Part of a small language model's weights.
Size: width 384, 6 heads of 64, MLP 1024 SwiGLU.
Architecture: RMSNorm before each block, rotary positions, no biases in attention or MLP, untied embeddings, normalized queries and keys, capped logits.
Training: a variant of Muon for these matrices, 266M tokens, 4133 steps.
MLP neurons of a small language model. Each row is named by its layer, matrix (gate and up: input weights; down: output weights) and neuron, and shows model dimensions 208-335. Each number is 500 + 40 x the weight over its row's rms, rounded and kept within 0 to 999. Numbers have three digits each. A neuron's up and down rows have the sign that makes its largest values positive.
After each neuron's rows, "raises" lists the tokens whose logits its output raises most directly, leaving later layers aside.

L4.gate538:499514501516444436511496470472541513594498454475503500537444487540537434537484484497506522558525515481513486536535484487489488489533441477495581516492429453445519473442535469429525553482489491492584449532548474551504464575452404492494548531509534463570569485541554502517491490515512529504514553545476520443538462511560551538524510477431473530520499525498485455457481427531546544518432
L4.up538:474578488522478445453469454461510527448508528427475462551523461489525450577512541522512455522528502472453500539506530521566526591474513519496558449431493482508407565396508446428503528407505461501530564531511569510537451447492433549501436545353465522510473468457465448536533498487543508525492466543463523523478502448533490496414518449484418512435483569501473506547524417506517519519428
L4.down538:570510563485521467516563462463488472505486510453432483563444521576510531484530600542557490510491562494442505547467516498449516479546520491502502480523512538512533473463533463523475426478497535478583536528466500531496520429556480500479437503488497493558530492545445472423544454511472462496519489476456561476471550411579481597481505515537445521425482568468450543537601458490456515492551
raises: "ries", "rel", "ral", "ry", "ald"

L5.gate65:573537506456534513495504468460509402506482530545538521498541539542492527566553434472464438531544531471515403458478465451526494464571421460529507459524510468458477515460466485557493537474482458479499466467528476479524497450523472512508476624567547519455495543449508564581481503486518493520525473468490436615484415528499433466524539431518454536515546485584537527465498429499505441506507
L5.up65:537532503549523569487505434496563485475507500500557466479505502507514444535478483532536434435498456507487515508487452547566490522494526549486431495510444482497465449497601518541546462481480489483490478496578479448433543515478455572562469473555430516474486559537565467559541478490542494508499578501508573593544500484480572484584456495498481525537528472457552521447524525509489462507505
L5.down65:484441466505494499469515493429475510496524540473489465454536485518475463497492497461557490532504452570498563516458521461550554412440484491479464543540477523464531429513454497486588432496437452542487525530556542548581511440546544579582504561516463561575462511517574539444598485486546486489566493505489541488505538454532499510537528468491514505471529539527524517549504475560469431486543
raises: "ist", "ish", "ists", "ate", "y"

L10.gate964:549493566534447464477473437492495470523485395500508446472475503522461547512511512517538445468551512485538482548454486525458499475518537490559582478478479443541499534442478495484487530528460592524510422513463524460484552483493520485498533502522466499524399462511498531493468416461522469519577515522566481486422490512594485526501463470477456455490513528518492423431484455555416504553474
L10.up964:497537513539448531552508467458525490392533470494451451562497467449458544560490477527532516473438513517490505526504567463472528497463470465495532522532458513455484485512497484483505456518537476491465406479484558512495526447470490485511496528544598516499484562544484538500462528428541456459538516447455516489430537482519510432554547498455537528498463534538581460429466476475540538560451
L10.down964:498535540538505456494580545470528478463499513574479480516566473452451563502454562545485543491460527612510503489452484445555466462478491493446533524509609506394506599457483469407486531587430479484530478471486475464528478456574503516495473514573535462525502483482539493479479489543540522544521523467495493504493462553479505428418504471438519430423478473454529492472450483444478505499526
raises: " having", " between", " being", " entitled", " represented"

L8.gate236:493513532473525434547516517577443474482462493501442575527515510565495594500477446506491528532513407454493468477506548509452496484494603464452477557521531407577533435505536429489499503452471531539513486594519443508517471494524476462550472483469466485541571526533545466537471454502463499458498515498502480513489476492430537570573525447537466567539499408522478528483562414520521473488486
L8.up236:437490509482631518528512485505586510543532459518432466529493475475450586565534528495512538520520520494485522510497489471477480519523541555582513559470452473558503531582508488455454503527428536508487510488530450497485515502465489477517508530496555422495515545556513475576545496502480547498521461517421518479616526474539553460519505548528454556493445473496591486548529393445531485521491
L8.down236:520539437488506471511548532514470471484482516497451474477507524537528552438420553544422496543570586493498443544563495476485537520593558489517479473568476455575519457508471529480554546535554575529475495463464549469505424487524493532518548480483531488546511531503540503463504440570476497528464405443491532653489463463462462511456479485448481499551511513427492550511483438568540529571581
raises: "ties", "ty", "ions", "try", "one"

L10.gate85:444505512506509455524522522474458535470482479516523470525423567481519528516464464475467540456442520493556524576560467501429485519514508526445523493509581519547543454428486477483564530500527474498560485471476520480483470528489579537525476515509534477565430571518493573501520556424493497534481564509482511468514538494495495573455512452508465526500514559466506485514511509520502612523562
L10.up85:491466529464512486542580536484519528527497536477523465549453518541514447504484510475507513490448491566541569535504541539454517489511491480472470577559518490470576492517484496516450540465501522482459543471462459503456502485433528526512528527562502478506460447547519555544469544453477495497468435478500552518523519533520514494527501531485432456631443439516455519537543577482510550495497
L10.down85:496482515521522468452561436565422450562540503527498497507505529565531481398458556522447527410508458552509525434479501488493477529479442539519483444502487498525542469518393516462556542486515536441557545503508513491497504499463520480482542456559521488469496461478488546524497443505477529498541554488486494552461478553512465530447453548486458519434626505539470469415525501492430554558514
raises: "if", "ify", "itude", "ique", "ür"

L13.gate764:519491506440536560521522492484562553432459481446455577524510570509500533528506451433493453478551517554490476506482359413424477549556490492447471471438530519551495507484462473464472471548468546482526521557492503521534543483456557489476504535489497519499499455496526497470485557560529521499456517418465565523490548534516471483532515571504494497454524466481535431516491483524553460529434
L13.up764:542452451471508483529553504441505535521483517450508541534577481502491511549521503419430455485498565504440459515452605477516414458511446461466414508477533495527482479456477505522522401482474491534515524494476614508467533541474492466515478518529496490483486515521551567514550536527503512540519541517512486451528566509503465454530476479459516519534430464457492480501555545565515631576506
L13.down764:448429469543465491509509517508538549554463500593522583513532481521377478483491501516493473453561471533524427558525528447509476497545406447524521501552551506524527543593485506562513492435513487446475495498510544493527510506482547472546517540522514450604531490534512451522557559526455515499462485495469466428542527501486484492519414472478484523463426500459563542551521509544504518529603
raises: "ef", "red", "ed", "ek", "el"

L4.gate1008:445515506570495475535512517501471469427474449590577481539554529494518520506466471557550452499561498490486518476482477489531544514487455488472523506494518510439550487489442542525542451529541492500491592512479562504492484484507471481509510512412463449511560491477532522483533478495502489494528479498552433534615570552570517415549441539474634566524522415494557545481496502519526574572442
L4.up1008:448502506550443481550373486497437501473463513573439502473578501557573592543535519545489428555481575471451498523500554465552441449571487486495505494454504537467514508485462545498508420495446432533543525474501531492513531485456495535493534522484536521499566522498414531540535542488486524493534501563574479486509481418527552453506507533478467448510426518450517534533380542436527524549493
L4.down1008:456576476518465458541468514572471466425460502512443485500525505492541454517483459488470496571486474481504466485485530467496515546512431500476542546512605567509529510523484546524489466490505428460433547465525424428479487557495547502426515467497515567503521456510534495550547511563480541512467471526560404480505478502507419469560516578455549535489490493461578558456503479559515533534517
raises: "ists", "ants", "ant", "ash", "ist"

L10.gate853:500460504514448465557547576473444456494485478469512530528509499553515496470548502473562546524476503419501418517512524533502495510466533457476474439525438523536520485464458505512529604492515584503437492508473382476477504490530444431511507437504513534530504537487450461470485500398528474508478543485503471429479456503549501518460432475454471539506576546487511522533521572535454507486462
L10.up853:443501479526521598514501485478385467488553475436497507449457509551551468426459458443476552527489493474498488440511558522522509522529563434512496512461493408450488503518470501540537434534462469500449497476482511473547535480498594560495499449441514464488488495581512513447512506541494479502350558541517489491441517528546469453502480484513531449520503503462493516461500469533446500511499
L10.down853:492491458556515497537524478488520495458497449522495522478412564558467510491500479500501512561506461491511481481480498531497506555454527506435484521460510493451543457549457512526576506546495568405503547377481504414515587515453549464500518559498466477457547540581557530462502515521505543463504549469500537459487442517471503497497416527547524537469516510604467494468549557486472507459458
raises: "ically", "ic", "tic", "ical", "ister"

L6.gate90:571505514516480487501547517479521465471509482523563517496516451521589539473471480539513519424515556562591531479554535485526473465525512591501504564511551489602499496522507491485580488518482492515456520500522469481492431529513533551542490536480522501499460550456478514471420493505488570508576491566428486509506500596519488457478479437482461518519524511532512578462539511475507473429471
L6.up90:513504436471474485477429442498538521488471473451558548449525499461521497545502491495500536471493464412479473541509483478449455465440496498504432513496523439492534408470425490495471524463487491533507472470486499514535455539441473522596510520537426448439477480502486473502554496484444554492523454573500501469486481460462567518532535485483475528501541463471422563465469584447483496454582
L6.down90:549450501510522507475525517527478528482517492477583418457514468554557488469503508489583570416452487463492485521524492498526470526506579460541428449566402535501524493493439467412546532545468462485474514520463455450534478642458487459566497491477473485468470510506518502599530503508504505430500531530497469444439475506524497514463539507549492480553517490569439460535541433541456510484482
raises: "ify", "ified", "form", "ister", "ification"

L10.gate296:541502548475473471476513457521520497494531458474567488538487477541485579525483516387449536528494494497466412496501494565505504542562473451516527500556522449404421496534495544537555458500568463493438454472482451487511487497458595513492634489499457482473486480460501517466485463457419458409487463538484546520519511548524426445538476538504570479567502550464499467492479516408534539598468
L10.up296:509408487463472473466533546547488474536474529477473539525397512526544442520541499477550499504496549483515463540526426519467453469546440440483497605507551456425507480548509476403606509571482480475498510552529481477490517484495520533460509500485515524516585522472516504502452519465470558510527524548498448459408538521488506481486533499436473476551460484515549515455514581486514503515506
L10.down296:502513523550433515505524438490498538461446598495510497537488583557501422498503534551458524511536464472531466474462520509452476562583543439450501478508429485512480487439522436435504450469498503474479431509534430563482497533477540508543439501538563574503532457531434518454467526466483434499478523527479514504448471548596561522480466510498475451486589496499522532485487593518470461482500
raises: "iff", "ley", "ford", "for", "ough"

L10.gate391:528497529508561431541492593500539472500551477526461490483569494498536456516585510497549453491478523481484484572542552510525445599518518500495525473479480455500456494502571505511488443499563511513444489505545468472487549469467558486538493515464507474473476570423494497500460433403443472467500525535495432500540532481530457507543456500448529551449477484537511521522533523458529438523391
L10.up391:511579494505496491501560485524505489486524435505479482569530491488527568568527487481531457609510497464465499529553511507536548542441532442531515496482516501516467520446546505562426553529539466487463490520549482466536541509522523483527488453501534483512542536489497463523531534441488467571453567520513476526535515546511466504505435502399572494468483509513537524529523524509479492478473
L10.down391:444574538437453482528479524486543526430515497534514502526480564489468440452513472443574437515480500450491511524554537470545546531560512505489504483591557540494438524508513480542438507558521533509449451469489474547515485506513420515507473543509517461532543510405453514510526529435445511495452565443578495486552543494485511518492470534427568490466466509513552466538501550500512450475491
raises: "ic", "itch", "its", "aya", "it"

L11.gate45:513527439443501494548504457493525526455528569521500475543483498564537496542482521490463559527497556513421502522521548493456593376471526500495507495565449492517452521444435529582499530483501506462463542455389491555414521446469534518496599463510407502547509478471460469529416507498435519552519481540552502542552466515463532446539468491462459506458499507547557485513605521513470478465536
L11.up45:464460495521475571535485457444501538568458459506537531514494452571441519495525500466519554539565540534462515518504515496447523470410452490471501493514511453544491497516514478448530484503510524441509553497540512555498495463460490505520525528449518489529504541450451499512516521413509478490533488492506483563412408491425434548485516466485510485473508562501509508552457495531482522541502
L11.down45:521458513456507495496531515473527498531532538460431526482540521459470482454538544506552537476510497476489520535522516517447501509433447422545458452492582467541463500447485503498518475498511495412449432542440521541495506487528493483562497537516462461541551593543482511463417586407477464509503548460490492505404489425501534597505481457482467471478565516519553476523484484448444524487494
raises: "ter", "ho", "fa", "ti", "uri"